python train.py --d_model=192 --vocab_size=8192 --norm_eps=1e-05 --tie_embeddings=true --init="uniform" --optimizer="muon_variant" --lr_mult_o=1.61 --lr_mult_up=0.879 --lr_mult_down=0.7 --final_lr_fraction=0.0 --batch_tokens=32768 --doc_mask=false
MLP neurons of a small language model. Each row is named by its layer, matrix (up: input weights) and neuron, and shows model dimensions 0-191. Each number is 128 + 24 x the weight over its row's rms, rounded and kept within 0 to 255. Numbers have three digits each.
Before each neuron's rows, "fires on" lists the tokens most often at its 100 highest values on Wikipedia text that the model never trained on.

fires on: "y", " of", " in", ":", ",", "0"
L2.up659:144156138130087131130130151114105141094157155106114131148177152145126089137141138100116082128105181125099131112098108166104114114124157137096098132103115122147085117125129103155149144109126123101138132102133129112137148100126123151154140141125147147086088145119146122124105128158136163132115163100160168108077148136066107116113127077110170127147117107073134160134078095108149109120100091108154145128171130167163142110117108138118133157218123115127098152173131104164146137131128111117142156143149122134132158134149121175103167120140134122126107126132090140160107107126105143105

fires on: "\n", "9", "2", " Sch", "-"
L8.up724:132097115114142141138154197135136122127133113099141086144116180123083077134142114125117128128156131140142116128150109128095126096122103183141093137096123141100132126104136122113107122112109143141146125137102138121144140107099111148148147170150080150127131113124171189140160106182108094148104092131194123135127132160106125111120111114132122112137090107170145064131142149077102127134135162115166139145137115128142144119111127076152131066124113125124090187183164129164131116135136126150139094128150163111070169149124118124128146131134126125125117118142127147141118104106126112108

fires on: "s", "'", "n", " of", "st"
L4.up307:128134077123112172133154129085116121148108137113154128131122139158155142174079099101169143136126060132116154118132161102126140174138142089109121120166149122105142131108139135101126095106151154071141104136101140146099122118146122119119141122219124129128115144146089120170116119083158119140114134141139128121109128138161119136128132162168202115128114106106114129148117090146117114106133136153152050121114131135136116143153128116129167131088118142152107152148090169120083144108090097139127117123102140120127087107120142126142090120177113146139139103113134133139108102147104102128

fires on: " |", " (", " "
L2.up386:131144148153128145144113161083077175153136177138136118079096121076111159107113161177106145095162078121147089156149157115066106158156142148137149118103096120104133136106129095156139137128172148089168141124151144165163151136115129148084161103142115159159164117109140132131099126130128123115105111128135131108106122125127104104135100154165151122135146113136172122155122108137143131126106160107130120095154116100125141097097144123103103153137124112143118116139125109148159164153140163139115116059133142138103139136173090092114093167129151128094119118142145145145118150112103150122

fires on: "'", "s", "’", " The", " the"
L8.up452:147101116125136145103170090086114104106177112095138169139135069105136141143141122147133136140119158156100113117100120139149078118089142104097116162095163142092120142078133129178133140083116156066113130126137154139136130131120113128169167119149117109112109152135136134108148112107117111107132106125132131113118123110149152124136137156113166123122139144188131149116111089149088166160139144126140081108117190160129141154178124106135115105084120115154125135125127086106108094087127137141165134128159133172133126128140153125133108171124138116097170079124157111110104112127097118157

fires on: " there", " not", " There", " this", " we", " However"
L5.up129:104151121118127101073143134130133150115108110060118105152154175129105105140188061159114106178149160147094161131159125106130141124123124124111134080107101134130079135091152114149105147144083103141090116097151084163143090125124140128117136132147115148130169134097109154098118181158114116103110121119116107124153130120137168163136129164100125102105136133142154115095105111119133105068138168160128154134144132103144111126155111111124151117121128131130094141100118171127114129104096152137119148133156174131136119123141114141069103113143124159128110152119132154083112095153114148120

fires on: " |", "\n", " (", "1"
L4.up476:125169126127087124102179147115139144132091110175117149137140121148135117109099097085092163138149172155083093130129095153141102123162143135145094119110096140141122119149113118126080124113149092129154123111126179118110109153122152151099164093169125150121118171093129093140125084136107143092083136145136121165141073105120118130131080146098117174120144115154176108130102144114154130120108136110099166144168143132139166170152155117132123132129110111125134168125117141165159119099103144138089124165151144117111135115135135149099102124138130166112150135153139144104139136166085115170

fires on: "2", "1", "0", " ", "9", "8"
L4.up201:131188130109091095160137165142175162086134152125128107135166123124119150104153111113090131090148107127124105162115129131120129083087130167102103094133135156099117107131143149126148147132140096113128153090126117109191113127120139130175124120109079104128109136090149134107129129164115121125108103112133149145128143136104124151121138147154100138124123117109167111116126158103163118113131129089112115131130145142150056119111130129151150061149189145135141125142131174147138124149067117117110155134165140125109150156137112152158131122125179154075140149118134151179132103154101096139

fires on: " |", "---|---|---|---|"
L5.up246:112162161113137121127135150123143116172135134085141151110134093106108151111131110097118126146150149107150106143085094120121110119155159090123134095141143114128110120128144103104159134106139129109153108111104112130119127162124108115149155095125104119109144111121145131134096162134117160087127160164162136117121119126146108091187089130141126157123125127154134120124128068096148099182140128116108102096149130132135128094143181174125111117090128102160180139119183141120157181111090137068116138147138182106114143147110150116119156072074107150122117126109115146146120150160092169121

fires on: " \"", ".", "\"", "'"
L5.up490:091148129103111176114110119158103154125182112108087113138135123130166128143128113143153124147146125131100127166159106115127107119137129075113112127128131116082134124143133124140130170140133084110162160143113103180117156149125172170074107154161128130134178133093112137138143157168116153101123088123118119132142149136103105130136176104105110106108115142145131092143127141159160146094177111161136086072138107169149143091155094122148110131087124130139122149113099166092131128160146110116174129112080144120147097150129134147101100109130124142085136119168097121150113127134128169107

fires on: ":", "\n", " County", "1", "2"
L4.up133:121129161107116107105114205083139113124127155179143122125102113122127127119123105116115130093117099136129118116141189097139134081154121144097102074164130149133088162126112183107147121147128085120128129142140139175175118108137115114162122133104112154118112131122127118125121118140100129157107092145172122137085132122111132128088147115127125145106133146101155082113122130128184076113108089114115122119130139172141103097146159080148165104158177104109165132169126140129127163127113113091148089127096156142095113111135111119162096137118130124128148140146136120141096113117130078164

fires on: " (", " ", "1", "0"
L5.up760:149121136111097121140104141066122133167140101165131139140125136084137135092117110107121145143135175081138124099148127113121150094160140112126094110128151137123155142140110174131088142091118111145127111156131153154129155120148109118114175125179116122095089136123135090138115105124130091155141144166100113114145142067155184134097177120131171148118146121107147091129107115136129114123113149138104109095047132159131098154121146141111137117154125123170135142089099143144136133115141084141112115107099163101114168126141110155119151121118097141118168122137187128143132145153138070114

fires on: " a", "a", ":", "be", " of"
L2.up29:159143139142147133135139152123115144074131115098097114098160140100121123164174120129122115135102116100158138116113127119119137122147139143161079109154108124151201175109125124113112158139117124090067107138144094152150095111104119149137141097102131146156140082130134090136093082120117154152102185134132149155103121108093134131105086136091123107122109126162121144134136165111176126089119154130129103165148090099130156123147085154130130154142173144149100106159142098099154164125104118110124119152114131144154131130105141148133139140121105165140193108135117124178135132127125126075

fires on: " |", ":", "born"
L5.up344:127085114112113112114157158172103147139105126178120141108144122108060099149104096117187114109148163155161119105112050129133118130154179132147126133134158134090135105139130115137109128138125097119138120128136173059170098112113150113175121121087132135117140135127135102156094131098142128097100138113162144118090152130131142101149105129139138142145086111157153138153102100137089136160105107138138132121151129127161116160145144138120114148140154115094119139140097122135146159148128136091083136138189151125118139155135143150092164103158172132118132112142113134074105123121104106102

fires on: "L", " L", "s", "us"
L8.up120:144111128074090162173093142132181086145095125137115087095106107177117120121152153138147147095189120118110171145125124187121137138098147132156139088122176066113146130101107157147135086155170135112119128151104148138135113138121169169115147118147102128108142143155115115155113131148167127171155121092131169145116102137128121131113113122109127120128122140174107118185138132119105128117117112139109136123096130107156103086128135148091116126092152133125115105143118110096097114123126155137121132109093117093145137166155106156096107108166143158168099133131130147108110111136123081144

fires on: " with", "ing", " of", " to"
L5.up162:130083119134127118141157122086136125125142130134121112111109138080124122127143102115153120099124108138097160118105131107095112123152115142155132157133174095123186134117138160123166086082136124114093141179118095106147151136101133093118133120135155113101102129113120173137123122169112175099146120138125158178105130167153085155160123085158127120111187159126154115102108122118148154107159140122130096106086139084176141131143094154166164137149113158121162109110132100116141121126114147111188145101140111115111141143171132131103152142133128115131175121096183140132107106137119133081

fires on: " (", " there", "′", " There", " G"
L5.up306:115146122109140120137122154121171106085129181119111156114121104098135100154135144180100122126121113148114122113162139119134113083157119148081115123133129142095103143118106071203148131116128155130129095159164136124162145102104139092094105118126153130127125165134136127080136147135076153131123132155127144087114119097138127152129117085119163160156162141106137149068130154152133140148128113122142143140103154130143143132138126152143162141151099113133075158102136138130109165066105120142141101120166147142098096081137079147114136119146100136129120115142134170120093097122135180159

fires on: " |"
L5.up438:097123128137129110117128156152124151150111161098130145118109098144128125133130123132130138139156137115163138139111135117134118143164146071134117149143108144095111110108067138131094125136156145101131112124128112116158120100131155167117181120156112182125098074101115107134107156137127129087167127104124115117147122161166139098161127126084135153145160080088128112176163073065165167147199132087128124101136136170121069126144096087138120103141098111110135099123123109133148139114133147084106128161105142126139142150129167130110139109089142136127139108134158121110123087108103131114

fires on: " |"
L5.up39:130125153109092116145106147130119143153155167116141152145114121111127140138107056102111161122138144140130120113114135140161091095147122108125196130134104129101134105111127123110110159086110130096125150102108119141169095110122135152152147114150103104093133128142094119102092145073083142107165139125139116176099120175128085115151139121134127114130126084136155079119158101093162118145121141127115153134143126118161125163129131109149133107114115075122157134106111131091138198124075143086105148133177119095133136115130131159138144089126123107127116071110190141114114138118097112123

fires on: "/", "-", " or", "cor", " and", ":"
L5.up440:092109109080155131143107125154111145137158179152112156127113139115109141148127123105146107128140149130157134074099083133138105165158138186135122104158108139154106122115126095133124133145109109178128125141135133137139135099117139159070094161093111102100132136146128085119085127138123110177145149190106115104110148099112136151142131121144119113100148131129152107131125093139126118135140161173153139155147132124161138121121091114107159134123128108103158112169136129099162143067116055095193159163151131150128113121101136121135154119140154128098154083118129090128127134130148150157

fires on: "s", " ", "st", "ing", "e"
L4.up496:107136139096128171148153145121181123145106113144119135136100156154164108179120110145127155147107138172149095105174155107112121093113140110123111122148142173121121120160155118136130092126150104094114102146148119108120083138134124138116112134114098177145077127155119188132097156098124102160141136145122145086108087081134160099120123153159122084111128154163115124136155131135123124127128164143110109111178091126140157153107124143122116109134184086118114137099080111151167135122121125126132089134122120160126129172110128121134193125128138074126167154110130109081121150109143129142

fires on: " the", " The", "The", ",", ":"
L2.up697:135113129105111132098133148141126078131117111126142147162117132152117091137122120105136105134148140107114090136091136131131136141118134101180121124155129120083095108128072171127134110184151089134155120107097148129099114139128131129125082107120092147122106143160105118152124126107173124101123165131143105098135132164170133108140116131145155132145119115149157157114138073121145131151101094151140188117112105149101129148159132107098121135124118081152109146157107115156160167107154093076124151159106090150142135140131117145097099178101129162077152102125133118133119156154190153077

fires on: " the", " ", "'", " –", "hin", " in"
L5.up49:142134149111128136138132153104135123095141126114120157141124124103167123118135149090113128128117171123101150120093095118190129129123139106130129099096101142109145112105140095126147091150140161104125095108130091125102131181139166138120147134155092167099128152080050131148167138112116131138139120143147133184106133107134118115112134159130130143157121137106088132137136117131092104087165114164123112119163140116149109111146109122159151116120159175064131114121126138088180137102069104141152114101142145120138136133128121126135102093147169161120180087088146166139116109116136110170

fires on: "ing", "d", " an", "ed", " is", "born"
L4.up613:128150152083119102104174153107135107106175127152127141115123114131088094165103096113121111104091122142114116100135149115103140120144114107106138150166155122094099133128137151131106123170132151110126146173159106101149094155134125136145184104128128142121122152144144102144102136146122117126100114106106129153094135106157130135134126148077064135096124126130121123143096152144157137140124125127167115124180119142160094137103120169175122123134142161138154103077162191079104159119100111118096134122140130110188135130119164121133107128132182139163122119079123171127151083150136113125

fires on: "z", "s", "k", "x"
L2.up97:098127109170069151134131144138145116160155155102086110163173130114137112088127110143143154128132155138105147095137154132122126149105135104102129109108112158074097123145141118104111121115128129143094085138148108169093099113086131146109150145185139123130138090177098153186131108143147172166133106099125112115123155092107119157177137118131163110153084147118112172142160129127150125103157122096145123110110147151125122085130136137101120155123107146107085133134091136141105116123091092167136122121109140168133112152111119186166117128121122164143136170153115136129126120160101102140

fires on: " he", " who", " also", " then", ",", " they"
L8.up542:120129113141122159105122108118126098094102149145144106141120135100109130121116107142132175144107102119129095152090128153132090127107097167134171121146173106107127107155138123129137105149159123139104129143106120129127157168085110102128168167117156151136180135138120129183167121121109108140124096128132151134153098081137091146100111123183118173150097154140121131145131157140135114128120123128130115093143108112142103154173118095138105099110131146095161175155107148112132109126131165127091135095126206148139136111100125075172085148128108092099102120115138130112165114151167164098

fires on: ",", " until", "6"
L5.up572:114116115133118133139185117098102103133131134138130115139172148162121106176151152147119137147114113126110119142121123120105097133108129124129139141123114120129153157114124117110140142114085159108142206164153123142164157133122125138088141135164119172107123138116125105205154116136088181127118137130134138125179115118158132099126132178132124071138090164094161135160117123141097126109146140109127132117161132112132115094146169143190125135125139127134096125127107152117152096144079132152086153125119156136083154100149109108086122103100139082077097107096101122122095144112121095144

fires on: "y", "us", "im", "id", "ey"
L2.up121:140142169127132146124140137069147121167134114104096109123108127162084112160154139121166119146137103118111120089114136130140109145111130129122131119160121102091163141125153141094116172113192146131096128115086124104141136124141065131139123161144097137116106102132153115115106154114153137156124101109152117100082160102117085120161103144133083181147124163108109135138115117135089112079141140161128099116127107141132106099149173137130145155184118120150126145126131140147111118090155126089107059127118078193157141127150089138148149154160133140127110152138124105116107140118152129110

fires on: ".", "0"
L5.up513:117138130136127130146115142105168140143128076100096147115169140124120091129141157131161138153119127155133166148176115125104122139189099132127124102162164142141140124148148088134131137155165163103167099140125137123132145126133110116128130187136124124088153137122148135100134118166130104128157110136118137132134138136104131094144136127126169117125133145080152140154115117144130120110174128114094146150089136110146105139118122142136071104147136140156110215117099097142129140112103127126104117128064178138167141126093088126132074181146096137122152128142162070129105138118177099123

fires on: ",", " (", " ", " |"
L4.up287:122117165121100123148115124165101148125152119123165179122101128102174190143102124081157123106115114128103119088095139143138195110153126124152174123133102096122151156121094130162105103122128084123106135146169176151146101131125164074169147130112137144118114146136150113106099137120150102151131108138113104126108114111123140089128112122119136173106125128135149150109080147136136146138139106153140122159142126105122133166129092123145132148117137128055137107122108153101139162127072085057147151133138149148126137135109152162106149164133160146100152146127145152139147129101106111111

fires on: " that", " and", "gu", " the", "r", "c"
L4.up696:136148128119103130131167111149147147135144089109170099149151143171124097129097100136123122124085172181117118102110135159149161102088143138144170141168137129106073138115160104159146089129143151134123129138133102158120121115111129120139184100153073120134112147160110108133096120143174140136128121139099149134146135123149137147165102152151108165096124147171141086061113158110119101135158137135158095147125148113119114148144129061150087106110113132136122139104134165156104121178114101104120100106137092112140143108104108070102109121110125118148096140139144129124109118102102137142

fires on: "==", " ==", " consists", " consist"
L5.up713:154109092097153166117122119135160118130094139081164157105106129177141128125165055105122145086120142126140151110164107148147121168112165149099088107135136147158073126091089129111132114099091129089145135156140086164152113162151128140160146130124149155162096062143106138173126148152130097129129094097130160116141102129126179156110113122134114172199140139120141097123084111118108139133135119166135093111141135122115115095091124117129136139110102120125109118105130125109140134127109136148115124146105122153152176133089128122107106159139092148161112127137145135136136145112102121135

fires on: " |", " in", ":", "–", " Surface", " Opponent"
L2.up175:160118172152132108129094113125151100151137138140133104156148151057127118104151107125095140129154112133106141092163130148138082090143133157137108155118102142154152140133089089115099148165159104130097125124143163150161146094124128110129113183118158140106110122100137079125130095166109109093123146143156103185157122156137160150093106131151108101128160138078155172119122133122119130142179116117132119135114124128192124110116105156107105124093145139081143149119116151130142096134092170121116127107125117083149115146113126135102168122143151105097154154116147114115114140094176110145

fires on: " to", " in", "5", "di", "ge"
L4.up718:112083108122148120140147136142129166132155127120116115143147182089164155127103139146154097137078140151090113142131149114139135108143073103121105115115094157169129116142171117123088111107108110164116116140141161134137155127122092136141166142134130099109159069109117140114125061103111171112151163119151128139117124094097123146143120107152144110130108090141113172112094112176136125141102147120181129110105146094098137126130093170144181136105089102135119117121103137165172086116155097109129167125177118107105123115133112156097157115126132114135086135154126126093121126124132160130

fires on: " ", "y", "ry", " A", "1"
L5.up549:133171124117126164109158150117132140088134156135074109146150120126114102150149120149107144082179157184141103126107126085145109108117144141144126151158151127120100142096146169151107065128115118108158104132098143130148173123146144130153145154153138123123133159201147170111091129163133113123074143127155123156138112152135128090147090137112146085119151123154147118146114157101161139143099099113072133102133140156125123182150109129128120145125101121145124101137148123150132179111133090127116130130128123128090158121158134116116127145094111159105141181153126156112123165118121096090

fires on: "\n", " |", "0", " it", " of", " career"
L5.up357:147138162094080146182108150147120098156101091115101135119140114125126151125086118101105118145118135137129095150130111157119119117166132137142114101137092126135113151090108092085149178152112111117131088189136120136153117124099129135119115128177120163135087153162124147140112149106124128103197124136118101153123166138140105183152132145129105138196117097157144152074116129103138125127142149123121137099136108155134131113116147134144135113133125132134156095107125151112112169124142118168147164091150176123122117150136162101135118131075118113139081095119130086093104121133087090121

fires on: "==", " ==", " until", "\n", " life"
L2.up753:120125113119125165059130134118155141138165159126143173166127111107109110132137113127129129128123150134139137129133072096133125155145133142102086117124096158162110131126097113112130086105105170105105129173129111078168137118129116084133111144177169131127113124096141155184141128115126158131138116104110164130149120158138161127175148112139122105172114152138095088113125139157104119135131115172151141077155152106141082155140124134131125088186129149162067117152097119109127103136106121134109145150125133091117133141117065147142119086099122104123110138138129115103117166135154110160

fires on: "1", "9", " managed", "ed", "7", " appointed"
L4.up63:118181150116130150157098126132146154125116125135107100137118146114146089179108149126128099089102165121131170130126135145154115136111153154115164116138142107128095142063146119138156174121086113132118114081109188129156135105106173122122119124106127156144130159115104104123147138103143115134121114112109100104094156142131084157150096162114129171110117166121154095107119146098156104127197150126137104138148129108148104095102108102159165106140148122089151117077139147133139106135111118157169117142181108140159152098083130135108137115088129137142169113097109138102126114122106161136

fires on: ":", " place"
L2.up664:126101165112123144108117162124123142147113087182140130119110117140121128144099128090100146143139105131121132139101164145146130123141130110170093139141108151138126156116145155138131150173099146118170144114147127159115123134182080115135120121132117090128122104113110129097077148140103169157116154135163146128148129104125111142163128125121094104126137119166094101141096117071168100118118163094137150141131152094155142095113084147178184130156122126114110115130138128125126170115113139133125114162132112142139184134137132119115112218118156153082163143161078156133120130083108148118

fires on: " \"", "'", " I", "\"", " ", " that"
L5.up618:107149094123142120123112156117145141064168105082141118140163125083174144113120108127080141138109159126155095147151101143155140104103097133098140089119134117105142098089135132163128152103095113121119159133114125145128105157142151166121111153089119104123141161111130123140140194127131144162125111134136129117123145136145144122123134093123127116109123164134143081139083162130100147130123180182114112134092119119120122117137072105157172136140178177136184150131107093108148105151112140115137120084153193110119128103096113110145157138145127128098121122139129123130129136113121191133

fires on: " ", "s", "us"
L8.up219:116114133087091181166134165132143161134150111129142158110147076136146114141139134178164151116132069154145159133082124105135115108104155106183134095135151113092099098139115146111104145116088121129064102208159098143142123115132124108095189138097101139114139147119122130107108100143124145164112137105119149116156125067119122153137109147159127142125129162141114119123153119179132137114154140137130144093125140134149143099091135140102086094153152086134120118163146110139092149137099121168144133128157112129142114144102132139147141108144112111145147113162141125099148149139123104112

fires on: "s", "in", " down", "es"
L5.up745:146096145122108168115128147155156160143122161147126141163129091134148105120150132110154110111177094129148132116110138102130165129143118121159133105095135126114081134116141163083167165136111173073119086149136073125120113144109111110135118164086106129125091126128138153127154157127108091122141097126122089142149145123159108124112124136126133137153105136097094113167143103163167161158115179170141173101133090145113120096090108170145097137117144144140144097106104136135105113155098132153136143127137120105100167129161125153150155111171115091141117150080120107106105110092114092161

fires on: " a", " ", "born", "1", " same"
L8.up224:143122166101186158170149138194144151147131150116093147104131183164170118145149137057151097114102144121132140157133121124095148093140132117123138118169115155107108129118123138168142073187085143106133100121121091138139156119110177120161144105144105130110129122147151141168099107139104147138131123076119176125113119121135143117124137115142125112132155107138143114143118110129108117104116104081094128143119151134165130120166129105154120124129133152070109113129110124154151158104118120120127083128128151169097134142140100165092147115129090117125144151160113133146148115174083124144

fires on: " to", " not", " After", "ing", ":"
L4.up298:149122111111115129100121168100074097063110127123151118083141125114121123130113127097155093137100141115168117101139163124106111143130139144169128117134105074105171143151176136144153155134108101154171136129085158153186122163080110111118147112103118153142129134126149159104122122159124151099161116120136080161105155119136126170124094080132137164139115157110145130138113116137175128077116118113153134121132122173098106125142119149125104118146110116127066142115122102120148114117104113112114151093165096099148137091154137129093116095151129111112136111146139139123101092132113108076

fires on: "ing", " his", "ed", "d"
L4.up105:162119118120146134117096195090147134105125125145118139146156130111132118120128110081107119124119118128092143143143093118144117084106122157124124165155163108091137137120141155121126105107141132128160104123120095122147154119124129145114141099140133149110106150087105146096079147136064159129140130123135129131117165152148129149153174105127113093086086091173161102199117151149108129119150131104106125141187129102115115141097125111119131129166108140132177105153107164148110120162110183101138143139112121148132108144136135125111155142119170144117141119114097174170179102178130172128

fires on: "\n", "man", " |", "ri", " as", ":"
L2.up629:108145151128129127123165085147148083168169085113127115100134119116189127132134111116110104150120120121081165134133153146183125141117134124137092141119089145112133183133130158142154124186087120088107117158153105133137086117145121112175102134138119126124099144173149131113124122101147091125118145145109144116090136112118127109135130134129051132113143152120120112162128113136145099099140126127155126136175128125129162108151148104157153123128109097134160089143131102103119120151121132129145139110177118101141180135087151118144087132144147212119116105137121089145165124155147149112

fires on: " the", " and", ",", " O"
L4.up371:110141140119134123153120120125128162182176126098159087123148133125120121140120052096118110121146088143106146144149138100127138092124112113144153146098134140139089135129113149104079115091138125167160181125106136144143155161111129109113099126125132149095108142175160128175083119116130120124093131104114082151129139121109113126171078094112132149127121085100120126141165163128148125137155121127147119148117134107055113127127098098147097094132125138097158113096136134111109116135123146158157139119167125140168153124105113101124122130099120175116150146136144117114085067166144152167

fires on: "in", "us", "ey", "ine", "ot"
L2.up546:132115146099164111141134137140159134132050095130137147134147156133140127143114114127164164147165120126123113078124123135114111140140131102122110154169094129084144114104127146113120112116136128119128135110131083158198129134160089124141115139156106135130138082103105105159102134143097115123113105147150102093124096083148092117142114157126082136100129120117097136141109140149130133147119170138122139140113155145130084089125108146148136139147132124110094147127117171147118145136190114148122124140194155128149185166154173156141108121138169099121102118111115149116129054103108167109

fires on: ",", " until", " to", "born", ".", ":"
L4.up364:122129094130116145114139110103118080097134126186139124127125093142137073142126104138129093126152163114143120129095101171137106121125128126132103118145125121095181116132088148146094113092147168141171179150087127144153137123141130131138129092136126119123091155150149108146135118093174153127087104138115160099134136111157127134147136161137148101157101111128148109119102118144139119089122114159140143117156112139140126088118151123117109141164138158162095110136155158122166067118066168152131090153109130089155141145133093125142188136087153095115123136110114145166118083101145098126

fires on: " and", " |", ",", ":", " was", " but"
L8.up430:105094134111138129085139091100114110113149141133138189101118096107157135123126083167128083111125130126140168127143166147072126138143122154143153128139122128116127135129117098121116162100122118077107095109092152131109141115124116164141098124136141103095077132133121143150165130107114142094097112184146146064158124110101166127118101151135147143085131173135150096135102135132141132138158160147140108166128123149182130120120145095110159147093123128124110162126132102108164149116115106131124132140163143127134074086114120107134095075135144164143137168124117109087154161160127167141

fires on: ".", " |", ")."
L5.up78:127156127106104143136148115103145132199161130081113171147119102128131140112147118129128136134122120151103148138114117185128112117158150134112159167130088094113133167106109139100100125142129135104141124151165153124135134111149149133149147134188093108099149125139147123100124115125086163106156145127150113136104092164115119093167110081132065141139121115159140125153143117088128106126170119160137088132151136138139148151130131113163128134135125075151141073110126129104150197132081119109130146122153140155121137077150135132162130099119127143122154164099169122067121121114122157097

fires on: " |", " ===", "===", " =="
L2.up415:161178159092097148130114101086122110118114108103172108117096106140120179125130167158108104122131085128156124092123125123122124108173162133124117168150093107110101133118125124127136098171160153141148140191149130131118189149090129131111141122149108164132158098072127114127127118153150139100128098135160141133199123097111133112126111137144138155164117121107154128120116137126139137093122127114139139127151106144119156099119118153093119164107112110165147093128173092143162153109113114116078132094126114150098147111155105090156114138124160090095111116074159123135136150143115149132

fires on: ",", "rum", "it", "),", "is", "ing"
L4.up237:110125136151120153117134120106151085119134136084130133148151093166177090116136087159137082114115137104131121137116125139119124131138138108157124113122119068101133165134121151130109141109148092108186153132128139115146124132137141146135129154104124170147132104145166093122138133143126129136106147150093137098155137142117142134114135108155139157121095066070165105135149113112147141108161113147103140187108130121126097135137128130069100094136157134112124111131118075142114137113129135139113119091072166144151126158148131189093112132125087125129111150128156120144149125095200155188

fires on: "==", " ==", " career", "9", " life"
L5.up548:123143143155140120088148112128096137082111141119156145146119105115168128122130107115131128139102143131149164114143080177172122153163122134132117110088089197126096177122129138167145102136115122104143107114134085124138125111136109158158083122136106142144094134176145117130136133108095166128149103109100114096126118141152110156131105107134113113182159140113166156094164116146084171137120116122167128126196110139153108103158110134131113127142141147084087103117139145145100135154111114124163095123112144130103144094113132161105118148152158158128087136187135131103166138097134111130

fires on: " |", " it", " It", " he", " they", "It"
L5.up351:160108139137099134158125126140168126139092134113112086122150105122092123152093093159103128130141143127077087120083055142108082138137131114074137117127095113114096136110143104180134141137139125123119118139117140139163142161149118138149132126131145109124165148145119148151078117096105174102152151165161135092114138109132129132178099101163135183119191142132126142108113146108112128162143116153129115086141120140151136125144176085130117172078150082135181144130115141114124146136117154158162157112153143124109125121126115105122167099095128139120136130163138154123148117117098149118

fires on: " |", " ", "den", "bin", ":"
L2.up136:125143161102038080117138125141090115121146075140093151163156177120160114138122126121141095091109112164140088122164139164105095124118127154106118140127121107095111156161104128124136143162122100108081108129153115155133136119132104144146125128101158140143117121126112130141164134094091075113118152164122136125112121148145135141131142131109135048127164140100113167090112148142122126142109132142164120063164130097143140108117086147142163128136160116168127120135120131158161143112114152095112115108134107154129133121131131110080147169114099167115111113129122109144116162146168115138

fires on: " ", "-", " Candidate", " not", "1"
L5.up343:126155147100121105142105136100191129138146133120083156098101095127128154176121105135170119158108149138151142118109139116105122112142131128160140083147157118135142115096120105092112141071176120093107138178167126106105153131124116104117159151112144109172130119133103098095101105154134102111157138165079135133163106129146148172136151123121127125150077139133165117137136144152137116130139133124102106138148106097130142087111146181135144130153167103136119127154085156124166134158120125126161135101075114154171111145121119133119110102123106138137113154127116089105097078147099078092

fires on: " of", ":", "na", "s", "1", " |"
L2.up759:141109082126101123131119153164114100169092150135090106147131154129128118083112123140127081116106138172153124155143171109166114147145123142125136116092113192144070110108141128139106125093160157130125124120145138141120183085137135099152151134148172134166138093134154125126142111134124118106131130129157093065148141109128115108119103134119123045095146150131133119117120129128140118151115131174139143144125120091104133146142142156108159133137091095127166119132124160127138136172100168090141094127129130138106107118094101135114081131115135127114145095161139095116126163184170154128

fires on: ".", ":", "ed"
L2.up74:098128134131143097132110125206121158119121145101123166126117082142142163126130105131139125109171138115139155134095155094110102112102169138111112135113145162144150145098126152134131128116112154142146116152159059112096148098134157123085136153159114108108066131113123083119099150169110177130091125137103161153101141106145133104143088153133134078124115120132126099112154105110153134144083129118128147138099128127145104143121091109113158143123146172078086107110120146091133163150123101092130148199133144120166116147145147124118103129145117132095113120138099160114089117104143136142